Weights of a small GPT-style language model, trained from scratch on English Wikipedia: width 512.
MLP neurons of a small language model. Each row is named by its layer, matrix (down: output weights) and neuron, and shows model dimensions 320-383. Each number is 50 + 12 x the weight over its row's rms, rounded and kept within 0 to 99. A neuron's up and down rows have the sign that makes its largest values positive.
After each neuron's rows, "fires before" lists the tokens most often just after its 100 highest values on Wikipedia text that the model never trained on. A number after a token or word is its count.

L8.down571:34 50 56 38 54 30 40 43 40 45 63 55 44 39 62 41 50 52 53 60 64 37 37 74 55 80 52 55 64 28 43 46 53 60 48 64 68 62 50 62 53 54 65 53 19 50 44 33 38 51 40 45 45 65 62 58 80 44 42 69 58 52 36 70
fires before: "\n" 50, " |" 12, " " 4

L4.down187:48 42 42 31 35 54 56 68 38 51 53 54 46 59 47 44 37 79 51 55 40 65 60 48 49 49 41 45 53 60 70 63 46 51 53 39 61 40 61 43 55 69 42 43 63 50 39 11 68 75 67 55 54 52 44 61 60 71 43 61 50 48 58 58
fires before: "\n" 93

L8.down1032:41 49 43 33 54 46 58 77 50 35 38 46 33 30 35 72 65 56 64 33 56 45 79 46 36 33 40 29 25 47 43 42 54 58 55 62 54 63 51 48 71 29 48 53 51 62 58 68 47 40 58 45 53 64 41 50 53 65 52 43 47 57 23 39
fires before: "8" 47, "7" 42, "9" 7

L8.down703:36 61 64 33 36 45 44 38 22 35 56 34 44 50 33 42 56 62 65 46 48 34 25 53 56 66 45 52 35 69 52 44 62 63 50 42 39 72 55 43 60 57 59 64 61 63 90 55 60 37 51 46 45 56 50 63 57 53 63 78 52 43 37 42
fires before: "1" 23, " " 19, " the" 17, "2" 12

L4.down290:45 73 61 48 39 45 51 66 47 48 46 65 41 51 44 46 50 41 31 60 71 53 60 48 50 34 68 21 62 28 63 66 47 51 49 76 39 62 61 51 37 33 59 51 15 55 36 43 32 57 78 70 56 49 44 42 34 59 39 37 56 39 60 53
fires before: "9" 20, "6" 18, "5" 12, "8" 10, "2" 9

L4.down769:57 38 44 50 60 47 65 33 65 63 66 46 52 57 55 54 62 50 27 50 53 57 37 34 60 48 49 67 22 50 55 48 71 37 29 48 63 71 33 70 53 55 44 44 77 42 45 55 71 39 61 25 31 55 45 34 50 65 54 59 53 66 44 62
fires before: "\n" 72, " the" 7

L8.down618:62 62 55 55 45 52 54 49 68 40 19 48 25 56 28 30 46 62 62 43 55 31 50 56 55 34 58 49 65 53 63 52 54 36 48 53 60 36 56 49 56 51 67 41 56 36 56 48 45 53 42 25 62 50 71 55 33 66 59 69 49 48 64 32
fires before: "\n" 50

L4.down736:61 56 45 40 68 37 56 61 35 35 49 66 65 47 40 59 32 37 55 65 59 34 50 52 70 48 45 39 41 46 45 70 54 56 49 43 22 52 61 53 28 43 50 50 78 40 52 66 44 59 65 59 38 58 75 48 46 65 63 21 36 45 39 45
fires before: "\n" 79

L4.down110:51 81 50 55 47 57 38 29 48 48 72 52 38 29 44 41 72 42 54 41 28 73 54 44 41 50 35 52 50 51 25 59 73 59 58 71 53 43 53 52 50 55 36 53 52 48 49 56 40 59 53 59 38 47 56 22 70 36 46 31 43 60 40 42
fires before: "1" 24, "9" 20, "2" 12, " " 8, "4" 6, "0" 6

L6.down134:49 34 53 40 20 48 40 62 36 47 52 60 38 50 40 49 52 56 47 48 48 53 76 49 28 19 60 24 47 36 45 42 44 51 53 47 36 39 25 43 48 32 55 54 39 47 29 33 39 57 68 55 50 54 39 50 48 46 39 36 49 49 44 47
fires before: "\n" 57, " " 12

L6.down60:59 37 55 58 39 57 47 39 31 40 37 42 56 46 48 60 64 52 52 37 48 40 75 41 44 47 50 52 32 43 46 25 50 45 49 52 60 35 46 54 36 55 47 63 54 43 54 71 32 40 50 44 64 38 58 33 53 44 53 63 38 44 27 41
fires before: "0" 18, "s" 14, "9" 8, "2" 6, "th" 5, "8" 5

L4.down682:62 47 26 55 64 71 72 55 61 31 61 59 48 51 47 56 32 50 67 57 42 50 50 61 40 48 54 52 70 62 52 56 40 56 49 51 70 49 57 56 65 64 50 48 45 26 58 56 57 49 54 38 39 52 45 63 22 66 47 56 56 39 61 65
fires before: "\n" 100

L5.down395:59 42 37 51 50 27 44 49 40 59 67 52 63 53 52 69 31 58 51 39 55 71 47 54 71 85 71 49 54 51 47 49 30 33 47 23 50 44 56 31 34 45 49 55 61 50 42 32 41 51 38 66 40 49 56 43 41 39 51 72 41 54 48 50
fires before: "7" 14, "5" 12, "6" 11, "4" 11, "8" 10, "0" 9

L9.down527:50 50 51 41 48 56 53 47 73 48 34 60 42 44 55 81 45 57 44 57 26 39 65 93 46 38 45 49 52 42 57 35 64 52 48 59 51 46 69 66 70 53 43 48 44 71 58 68 40 48 70 39 63 63 54 38 48 45 50 47 27 45 42 48
fires before: "9" 66, "." 4, "3" 4

L5.down712:58 49 50 42 58 46 61 56 69 54 57 71 53 43 58 38 48 48 54 54 51 44 71 53 51 33 52 69 54 51 28 48 62 74 40 58 32 52 62 39 41 38 63 40 56 37 59 76 31 52 61 58 43 45 54 36 54 51 36 25 67 30 54 48
fires before: "\n" 59, "-" 20

L4.down385:59 43 40 38 28 65 49 37 48 82 37 52 50 56 72 53 37 42 53 42 49 31 44 60 50 60 54 62 50 48 20 31 48 42 52 47 44 43 58 35 53 46 45 36 61 25 56 51 52 37 67 50 46 55 55 34 35 49 37 34 62 52 50 28
fires before: "\n" 94

L6.down1155:60 66 63 64 44 31 53 44 36 49 52 28 63 46 55 30 47 39 56 75 55 67 46 54 64 50 62 47 50 57 57 41 40 42 44 29 47 54 73 50 43 53 57 58 65 55 71 53 69 60 66 54 65 59 45 35 52 56 56 62 27 49 39 36
fires before: "1" 55, "2" 20, "0" 7

L6.down680:35 37 68 57 37 31 53 38 57 56 53 97 38 81 47 40 56 53 47 64 39 52 56 33 39 39 55 53 44 61 56 35 59 62 53 53 53 65 61 36 58 46 44 67 48 22 50 60 43 65 54 54 49 44 40 26 60 45 53 40 57 65 37 50
fires before: "1" 25, "9" 23, "2" 13, "0" 5, "8" 4

L9.down664:39 89 66 69 48 54 31 56 49 46 52 55 62 48 52 47 58 46 45 59 56 65 60 56 64 49 47 48 54 50 24 66 44 46 54 46 52 40 67 55 43 47 39 38 39 53 20 52 26 80 52 46 55 44 52 32 46 68 48 38 55 40 58 51
fires before: "0" 59, "5" 12, "4" 5, "3" 5, "2" 4

L8.down434:73 64 50 61 51 45 36 89 37 44 56 35 51 52 39 51 43 45 56 45 49 60 67 38 78 61 40 41 38 43 64 51 43 55 35 58 49 39 50 52 54 66 68 46 56 58 60 35 78 63 31 44 47 45 56 51 55 51 38 59 67 63 45 35
fires before: "\n" 79, " " 13

L4.down659:49 47 51 61 49 31 59 84 46 48 54 38 54 42 63 57 24 45 36 62 52 42 59 49 36 65 71 38 50 50 68 56 58 57 41 57 38 33 58 50 61 41 66 52 58 49 44 67 54 41 70 66 51 71 50 58 22 52 55 37 50 53 68 64
fires before: "\n" 18, "1" 16, "9" 14, "2" 13, "7" 9

L9.down1257:64 43 50 35 46 53 67 40 48 31 55 64 50 49 47 54 54 49 33 63 51 37 51 29 66 30 61 38 27 37 46 70 49 42 65 46 23 38 39 28 50 56 64 64 43 57 47 61 55 24 38 60 70 30 59 48 43 60 57 92 60 27 52 47
fires before: "1" 90

L6.down759:55 39 56 42 41 50 43 74 51 45 47 34 66 38 52 35 49 40 45 62 43 51 48 38 31 42 49 41 31 56 46 53 31 71 49 35 38 64 46 34 75 41 36 52 58 52 38 51 53 61 72 37 63 51 53 43 66 37 55 63 42 53 44 59
fires before: "0" 23, "1" 12, "8" 12, "4" 10, "2" 10, "3" 9

L9.down678:57 37 30 53 38 42 60 37 68 60 51 73 40 47 49 49 33 44 58 45 35 43 31 60 61 60 65 50 41 54 63 43 48 53 37 58 59 63 55 37 73 44 34 73 53 43 52 64 53 58 41 63 40 51 59 49 45 37 61 78 53 48 42 47
fires before: "3" 42, "4" 29, "le" 14

L4.down1006:46 34 54 55 54 24 43 43 41 73 37 51 47 50 54 52 56 35 70 47 47 42 49 42 61 57 58 42 33 27 47 43 59 67 44 67 48 51 36 62 70 63 51 38 49 55 44 63 61 54 66 45 66 49 57 52 63 44 66 45 77 50 66 49
fires before: "\n" 30, "|" 25, "0" 5, "1" 5, "5" 4, "|---|---|---|---|" 4

L9.down59:52 52 48 41 56 38 49 57 50 62 49 58 61 33 37 32 46 55 53 48 43 65 74 61 47 48 37 61 41 38 48 46 41 53 37 37 30 42 44 34 22 49 65 60 46 53 46 63 54 58 57 44 39 90 49 47 46 32 49 38 67 49 63 44
fires before: "\n" 70, "7" 4, "9" 4

L6.down948:17 74 39 45 33 22 51 47 57 56 43 55 48 52 55 55 17 69 44 60 45 22 36 63 54 61 67 54 60 53 51 37 48 66 46 56 50 60 52 56 47 27 49 63 50 25 44 27 44 51 56 70 55 35 44 58 64 46 44 64 64 45 65 53
fires before: "1" 17, "4" 10, "6" 9, "3" 8, "8" 7, "5" 6

L4.down393:61 15 45 56 70 34 54 56 42 56 22 44 59 54 45 24 57 52 43 59 73 57 59 63 49 52 64 89 47 42 41 34 77 20 51 68 30 42 72 42 54 38 40 52 53 45 53 41 57 41 48 41 45 25 36 29 60 60 42 42 67 43 41 28
fires before: "2" 21, "1" 21, " /" 9, "4" 6, "3" 6

L9.down171:53 60 54 54 51 57 50 36 44 36 35 76 40 62 77 47 60 56 50 20 53 62 62 39 39 59 58 35 48 53 37 49 38 63 42 52 61 66 44 38 52 58 58 67 36 48 66 57 49 52 81 36 39 61 27 37 55 33 34 61 45 62 71 58
fires before: "\n" 93, " |" 5

L8.down1293:37 53 27 58 40 55 59 46 27 45 46 52 50 52 56 31 50 33 52 62 48 70 52 40 61 47 35 63 40 51 44 49 48 61 46 70 47 52 51 34 30 55 51 59 44 37 58 42 50 39 46 45 26 66 39 52 57 45 32 54 50 42 42 45
fires before: " |" 30, "0" 26

L5.down615:42 62 52 58 46 72 68 43 34 47 81 43 34 62 45 68 40 39 53 52 26 62 33 54 62 60 58 51 43 41 46 31 58 58 39 54 45 48 60 57 50 40 56 45 53 36 39 54 36 35 59 53 69 73 66 50 44 60 39 36 41 56 54 61
fires before: " " 28, "1" 17, " |" 10, "\n" 9, " (" 8, ";" 7

L4.down502:62 53 46 62 75 63 58 54 61 70 49 60 36 39 41 32 39 36 61 38 72 59 65 55 51 59 59 56 67 49 51 59 48 31 43 46 49 61 39 37 57 58 64 58 37 48 69 70 60 37 21 23 63 32 33 32 41 56 60 61 46 69 46 45
fires before: "1" 33, " " 11, "7" 9, "2" 8, "9" 8, "0" 7

L4.down966:30 54 53 43 47 45 53 65 48 51 49 70 63 47 44 55 51 38 51 40 48 54 73 47 66 66 61 52 60 66 29 40 59 59 67 52 51 50 29 39 54 53 39 58 49 58 36 61 34 62 72 24 60 45 51 48 50 64 56 79 55 34 49 49
fires before: "9" 13, "5" 13, "0" 12, "2" 11, "3" 11

L9.down122:58 60 29 51 68 44 47 47 54 34 49 29 48 54 41 53 56 60 44 65 70 49 35 52 53 55 52 46 49 65 74 52 54 49 60 46 49 37 30 39 35 45 58 66 65 62 59 60 38 33 51 40 54 56 66 38 42 54 53 57 39 53 38 49
fires before: ")" 52, ";" 19, "." 4, " |" 4, " =" 4

L6.down729:58 39 67 58 64 42 48 40 36 65 73 64 60 38 24 30 70 51 58 68 66 40 53 54 61 53 35 55 68 42 59 46 57 48 54 46 51 55 29 28 65 68 52 36 36 45 45 53 52 47 42 62 47 54 58 54 51 57 56 62 33 65 50 68
fires before: " " 67

L9.down730:48 46 56 54 50 23 28 41 30 40 63 54 53 60 57 35 43 42 56 50 47 44 38 53 46 72 56 59 66 40 40 13 41 37 38 47 40 49 35 42 41 40 77 51 46 52 59 34 52 54 53 68 58 59 43 46 38 69 58 71 43 53 52 58
fires before: "8" 25, "7" 21, "6" 16, "9" 11, "1" 5

L4.down799:62 44 43 63 50 54 37 66 72 52 51 59 69 61 57 58 55 65 59 53 49 40 53 44 63 59 52 28 37 51 74 53 52 45 69 51 50 65 57 61 57 36 53 46 53 51 61 61 62 57 54 56 41 44 56 42 49 55 38 20 42 29 39 61
fires before: "|" 40, " |" 21, "." 6, "\n" 6, "–" 6, "2" 6

L6.down992:48 47 25 70 56 62 54 56 45 58 48 53 48 49 53 52 37 39 37 63 58 64 54 37 53 59 66 56 39 40 43 41 56 46 47 36 42 43 51 33 32 46 54 59 38 52 54 65 37 40 31 52 49 55 40 41 62 53 52 76 53 40 28 50
fires before: "0" 56, "1" 7

L8.down313:44 54 73 50 51 42 62 41 14 58 62 56 50 62 35 40 40 75 43 36 44 31 63 45 53 34 53 57 65 37 83 53 43 49 41 50 46 50 47 62 57 54 40 44 44 48 45 23 50 56 54 35 53 66 67 54 41 54 31 58 52 32 41 58
fires before: "," 33, ")," 20, ")" 18, "–" 9, "\n" 5, ";" 4

L4.down1121:70 35 46 70 68 52 33 51 49 42 49 79 51 69 49 64 33 30 36 43 55 70 50 46 60 69 47 35 55 51 69 48 41 80 44 62 54 82 56 22 53 61 51 71 42 53 45 64 45 42 62 48 60 37 38 59 21 54 59 46 46 38 50 57
fires before: "|" 45, " |" 10, "\n" 9, " " 9, ";" 5, "1" 4

L8.down1171:52 45 53 36 46 44 60 59 63 49 36 62 56 58 43 41 52 55 50 40 53 66 73 60 48 39 63 33 41 48 61 50 44 53 44 46 50 50 59 74 78 42 52 60 43 38 54 33 46 43 58 44 38 74 60 66 59 57 32 59 46 40 51 61
fires before: "0" 36, "1" 13, "2" 12, "3" 11, "5" 8, "7" 5

L4.down876:27 61 38 66 62 21 37 41 66 49 79 34 40 79 51 55 56 42 66 41 35 52 31 36 44 50 37 35 70 43 74 34 51 44 51 44 63 67 55 64 38 78 48 53 64 61 58 30 48 50 57 44 51 55 59 42 60 61 52 45 45 86 52 41
fires before: "\n" 83, " the" 6, " " 4

L4.down953:48 49 55 56 24 50 51 58 60 50 57 49 43 52 40 37 45 20 38 60 45 39 49 51 35 41 68 43 25 55 46 16 50 36 46 51 61 63 47 41 64 51 51 49 45 50 57 51 48 39 57 54 51 55 68 55 47 47 26 36 49 65 49 45
fires before: "\n" 31, "|" 27, " " 12, "-" 7

L4.down1191:56 56 42 50 36 50 64 21 54 44 55 66 37 55 64 50 50 41 49 58 57 47 71 48 47 52 61 27 40 79 74 49 53 51 63 37 49 39 57 51 69 54 65 55 48 37 56 44 50 54 45 53 42 75 59 50 55 56 43 39 38 49 59 53
fires before: " \"" 22, "1" 16, "2" 12, "\n" 4

L5.down580:29 60 69 34 59 48 53 63 55 47 65 33 37 67 33 41 56 57 48 53 43 65 47 52 48 42 61 69 57 49 47 68 55 50 48 34 49 58 54 52 52 63 74 45 69 60 66 53 50 38 28 51 51 53 46 63 65 46 43 33 41 41 43 39
fires before: " " 61

L5.down78:27 38 64 46 40 41 52 52 35 19 40 46 71 47 69 27 46 41 66 68 58 60 48 40 39 33 60 57 45 57 56 28 44 60 49 50 68 52 57 39 49 45 56 48 71 34 54 69 27 50 61 51 73 49 43 61 56 37 38 36 46 39 36 41
fires before: "1" 60, "2" 16, " |" 12

L9.down711:46 48 45 52 50 35 53 47 59 40 28 70 72 57 45 32 52 53 37 50 59 52 56 26 43 28 64 71 39 47 55 28 77 57 61 82 51 57 64 59 61 37 28 50 62 41 56 36 44 56 26 47 54 29 32 56 52 34 56 56 33 44 60 54
fires before: "1" 53, "2" 24

L4.down1167:72 53 36 57 67 59 23 65 70 51 67 50 55 30 52 37 44 58 41 55 57 45 59 76 59 49 44 74 37 30 60 62 32 52 21 50 73 54 72 39 49 39 51 63 52 54 47 46 66 55 39 40 51 63 62 47 38 58 41 83 49 51 48 37
fires before: "\n" 62

L8.down527:63 29 62 55 57 63 60 69 23 58 40 51 56 46 47 66 50 46 54 63 32 38 59 46 53 49 45 52 65 48 43 41 58 60 52 54 55 43 93 60 39 52 32 25 53 55 38 46 41 50 68 32 58 51 59 28 47 53 57 43 49 57 54 43
fires before: "1" 42, "2" 25, "9" 7, "'" 4, "4" 4

L5.down39:39 49 56 45 47 36 44 40 36 45 54 47 45 43 68 32 53 57 46 72 53 58 67 68 62 63 57 36 67 47 46 57 46 49 23 42 59 46 49 47 35 56 47 56 64 41 39 67 27 43 54 33 45 50 24 79 44 37 64 55 59 51 45 59
fires before: "." 35, " |" 23, "2" 8, "1" 8, "4" 6, "3" 6

L5.down1133:47 54 81 44 71 59 44 51 40 48 96 44 51 46 37 55 56 38 56 60 43 36 37 46 89 79 44 48 63 46 51 51 45 53 63 39 48 64 23 44 62 59 67 32 51 41 54 37 56 69 25 55 20 63 30 65 54 55 51 60 36 58 23 53
fires before: " " 88

L6.down1100:37 39 58 52 40 61 43 45 42 36 65 41 51 55 46 67 49 50 46 58 26 49 46 39 55 47 84 42 48 72 53 36 40 52 75 55 43 25 55 26 68 32 45 62 34 56 62 67 37 46 43 54 55 55 73 41 58 46 52 48 40 49 64 48
fires before: "2" 26, "1" 18, " |" 12, "-" 9, "|" 9, "\n" 7

L6.down1273:83 69 62 68 43 60 62 38 45 28 39 54 52 65 46 19 29 42 42 52 28 46 49 62 57 52 62 25 73 44 56 52 76 77 34 48 50 48 57 49 54 66 38 44 42 52 25 56 50 78 48 42 58 53 55 34 58 50 47 43 64 45 45 64
fires before: "0" 35, "1" 30, "2" 10, "3" 7, "9" 6

L4.down1160:43 59 57 64 46 66 45 43 46 37 43 46 35 58 40 26 46 64 64 66 54 37 61 50 50 48 61 61 72 32 28 59 48 61 66 40 41 38 73 67 52 52 45 59 71 35 55 18 41 62 60 53 57 54 38 61 39 56 32 67 57 56 43 63
fires before: "\n" 100

L8.down245:37 54 46 48 59 54 73 67 39 66 45 43 45 44 46 54 22 40 45 38 53 54 51 76 60 39 64 53 45 51 45 43 75 44 57 55 37 57 58 31 40 54 35 41 65 58 50 48 31 50 36 67 38 37 35 58 44 55 53 43 60 36 29 43
fires before: " |" 78, " " 6, "1" 5, "2" 5

L6.down248:51 59 60 61 34 67 34 71 52 51 43 36 64 37 28 31 29 33 57 76 52 69 52 53 41 36 53 24 37 57 62 44 35 48 64 52 56 51 57 40 45 40 55 58 26 57 51 74 60 26 54 56 53 57 32 38 30 59 55 45 79 44 24 69
fires before: "1" 23, "3" 14, "6" 11, "2" 10, "5" 8, "9" 7

L5.down6:62 52 35 52 38 69 68 62 43 36 64 52 62 50 38 40 46 44 43 67 63 59 55 51 41 42 46 60 48 39 41 36 54 53 51 41 63 52 45 45 52 74 44 57 54 54 41 31 62 56 41 46 51 71 77 52 37 70 43 65 66 33 39 47
fires before: "\n" 27, "-" 22, ":" 10, " " 9, "|" 5

L4.down1242:69 42 50 43 70 63 64 63 46 57 51 62 41 41 47 35 44 39 39 54 50 54 39 61 52 61 62 77 43 48 43 73 61 39 29 34 61 52 52 24 48 58 27 39 55 45 41 39 58 37 76 35 75 67 60 48 30 51 47 70 50 47 52 71
fires before: "\n" 100

L5.down504:52 25 49 61 42 69 78 68 50 44 38 36 72 51 31 52 60 37 52 69 63 29 54 42 75 50 51 40 55 60 28 47 42 62 74 52 46 39 38 37 29 61 63 76 66 61 39 58 69 78 65 40 49 52 52 41 54 64 48 45 52 55 56 67
fires before: " " 38, "\n" 36, " Nominated" 4, " Ref" 4

L6.down608:57 60 49 63 33 51 43 40 57 41 54 48 49 32 49 59 16 35 70 30 45 70 58 26 58 62 47 57 68 47 71 35 40 46 36 58 62 52 59 46 56 65 47 69 51 29 33 38 67 43 44 53 40 60 51 25 50 41 65 53 69 70 48 47
fires before: " that" 23, " the" 19, " a" 8, " " 4

L9.down1015:68 47 54 55 60 42 49 40 46 34 38 44 44 57 51 48 51 58 70 49 45 38 59 34 65 32 61 51 55 54 59 39 36 41 54 66 48 53 54 53 55 52 54 48 54 66 43 35 58 46 58 46 56 33 35 51 45 73 48 47 70 59 53 60
fires before: "\n" 95

L4.down880:50 61 47 52 75 47 69 63 66 41 84 43 56 66 51 26 26 37 41 58 37 50 54 56 55 50 49 75 73 60 49 59 37 42 43 37 45 42 36 51 42 48 63 52 48 23 33 48 52 36 61 45 44 66 47 51 30 71 32 57 51 58 61 70
fires before: "\n" 100

L8.down884:60 34 40 58 31 56 34 68 68 58 24 47 66 30 52 43 60 54 42 43 46 50 69 53 50 53 30 48 81 60 52 33 65 53 40 67 42 62 51 56 55 64 55 41 46 62 61 54 44 55 70 67 53 44 30 52 45 35 65 31 28 65 42 40
fires before: "2" 16, "1" 16, "3" 5, " June" 5, "ian" 4, "7" 4

L5.down958:78 42 30 58 43 41 46 44 64 60 60 22 52 39 83 44 39 58 78 71 59 55 59 25 47 64 41 16 47 40 47 32 53 23 52 53 52 68 30 53 63 39 31 48 68 60 51 35 67 66 57 41 62 57 34 40 38 49 56 41 60 56 26 52
fires before: ":" 31, " |" 21, "\n" 7, ";" 6

L5.down608:70 54 46 34 49 54 71 62 69 40 49 53 69 63 38 46 29 84 44 42 50 39 43 40 53 60 48 46 69 76 46 32 58 33 56 32 41 51 45 37 54 65 62 50 56 54 62 18 41 58 47 50 25 55 56 50 84 53 58 48 54 47 34 34
fires before: "\n" 42, " the" 16, " his" 5, "The" 4

L4.down484:49 34 56 31 62 38 59 37 34 53 58 55 38 60 26 56 63 51 48 54 43 65 65 53 43 44 40 54 48 21 55 63 63 57 35 45 51 60 44 50 44 60 64 18 28 40 41 43 60 39 51 60 32 48 69 57 59 28 66 38 52 43 50 53
fires before: "0" 25, "1" 24, "2" 15, "7" 8, "9" 8, "6" 6

L4.down1140:64 38 59 28 51 53 50 64 60 41 70 61 41 21 45 26 55 63 49 51 56 58 47 67 54 47 69 34 62 43 36 53 41 58 41 41 57 51 58 53 53 61 57 41 43 47 47 62 17 42 57 40 48 44 45 31 41 27 46 43 44 47 59 51
fires before: "1" 28, " " 23, "2" 16, "\n" 7

L9.down969:63 39 39 31 53 39 44 63 47 57 49 45 55 42 48 63 43 74 50 51 49 19 45 52 46 44 56 74 37 76 55 50 38 47 53 47 42 51 73 48 56 52 57 45 52 44 54 52 68 76 47 39 58 50 49 56 16 34 44 59 56 47 50 60
fires before: ")" 21, "–" 10, ";" 8, " on" 8, " |" 7, "_" 7

L4.down49:44 56 65 69 38 60 49 53 27 57 52 48 57 64 39 66 63 36 49 57 47 64 45 43 51 67 54 58 28 51 59 50 60 39 54 43 26 40 55 61 45 44 32 30 61 45 46 36 39 68 52 62 73 60 43 43 66 34 38 59 46 43 55 41
fires before: "1" 15, "0" 12, "2" 11, "4" 10, "9" 6, "5" 6

L4.down982:42 51 57 34 48 58 39 67 53 58 49 50 61 63 46 40 42 31 58 48 68 41 53 50 40 43 32 58 78 43 56 38 54 35 27 39 71 54 44 51 46 60 51 33 36 31 49 42 25 46 57 53 42 38 62 50 41 33 56 47 45 44 41 74
fires before: " to" 16, " by" 14, " in" 12, " with" 6, " for" 5, " of" 5

L4.down859:52 53 52 51 33 42 45 63 56 51 58 68 61 39 31 39 63 47 57 51 53 57 39 53 70 56 43 40 66 31 51 31 55 53 38 45 53 64 54 47 37 39 44 63 25 48 74 53 57 55 33 60 58 54 59 59 56 58 61 54 57 53 45 38
fires before: "1" 35, "0" 29, "2" 24, "9" 11

L9.down75:55 57 48 40 57 60 56 68 48 44 39 47 40 47 09 56 47 43 38 62 58 41 56 51 39 31 43 67 48 36 54 34 56 39 64 55 57 52 37 34 64 33 48 49 45 48 55 60 54 39 56 59 59 41 31 41 62 49 24 51 59 52 55 36
fires before: "|" 52, "1" 40, "\n" 7

L4.down510:48 61 53 54 60 72 42 65 49 47 48 56 37 42 67 52 51 37 48 38 47 44 63 49 44 54 57 55 54 62 48 37 31 52 40 63 52 45 58 30 65 58 65 69 48 51 55 53 53 50 72 51 53 36 50 61 37 64 34 55 56 41 52 49
fires before: "\n" 66

L5.down546:39 54 33 49 60 26 62 38 33 59 45 73 59 29 52 55 61 50 59 41 63 50 41 46 61 46 34 45 53 31 50 48 54 62 50 69 56 63 61 47 82 51 57 65 51 39 45 50 45 55 74 58 61 39 73 60 43 17 69 49 64 65 57 67
fires before: "0" 20, "3" 15, "1" 13, "5" 13, "2" 11, "4" 10

L8.down259:46 72 57 52 59 44 42 53 51 39 55 50 47 45 54 55 26 49 66 79 31 49 52 41 52 64 52 44 34 28 43 48 27 51 36 24 58 57 44 41 48 41 68 59 57 45 64 29 59 67 37 59 53 43 46 49 28 64 54 46 39 46 33 58
fires before: " with" 34, "5" 28, "4" 21, " to" 9

L8.down852:64 43 31 50 48 58 57 51 39 43 58 55 52 63 75 27 26 56 39 55 66 64 39 41 86 72 43 45 30 37 57 57 48 39 39 36 45 60 27 60 55 49 37 66 44 47 56 44 49 52 66 39 52 68 52 51 44 73 57 40 46 55 54 66
fires before: "\n" 34, " |" 23, " and" 6

L8.down1100:48 50 53 69 68 35 59 68 76 61 42 49 61 54 30 58 46 53 47 62 70 41 46 63 39 43 48 41 68 60 40 54 53 57 72 63 49 43 46 47 48 64 41 42 50 57 56 54 52 61 38 48 46 38 34 58 62 63 42 34 45 45 35 63
fires before: " " 26, " the" 19, " a" 5

L5.down466:41 62 42 35 50 60 55 63 47 45 55 48 57 49 61 28 58 35 63 52 60 43 55 49 53 38 32 68 61 39 71 64 57 46 29 47 47 48 47 58 59 42 50 51 45 33 46 66 45 40 54 60 43 44 51 73 38 43 45 33 62 62 56 68
fires before: " by" 30, " in" 15, "." 8, " and" 7, " as" 6, " to" 6

L9.down989:57 48 57 30 55 31 62 53 42 52 31 56 68 55 40 60 46 34 63 42 47 27 49 51 46 49 57 42 35 60 64 44 31 43 68 54 54 38 55 51 57 45 45 42 42 51 50 55 58 50 53 43 44 38 42 48 69 27 56 55 49 39 51 68
fires before: " |" 22, "\n" 20, ";" 16, " to" 7

L6.down519:58 74 52 53 48 33 58 47 60 43 60 54 45 41 38 36 40 67 54 36 59 57 65 47 47 57 49 33 51 59 73 19 68 43 54 61 51 35 54 24 40 59 31 59 48 56 57 46 66 61 33 55 49 38 55 40 45 58 65 63 46 33 46 38
fires before: " |" 28, ";" 19, "3" 7, "0" 6, "5" 6, "2" 5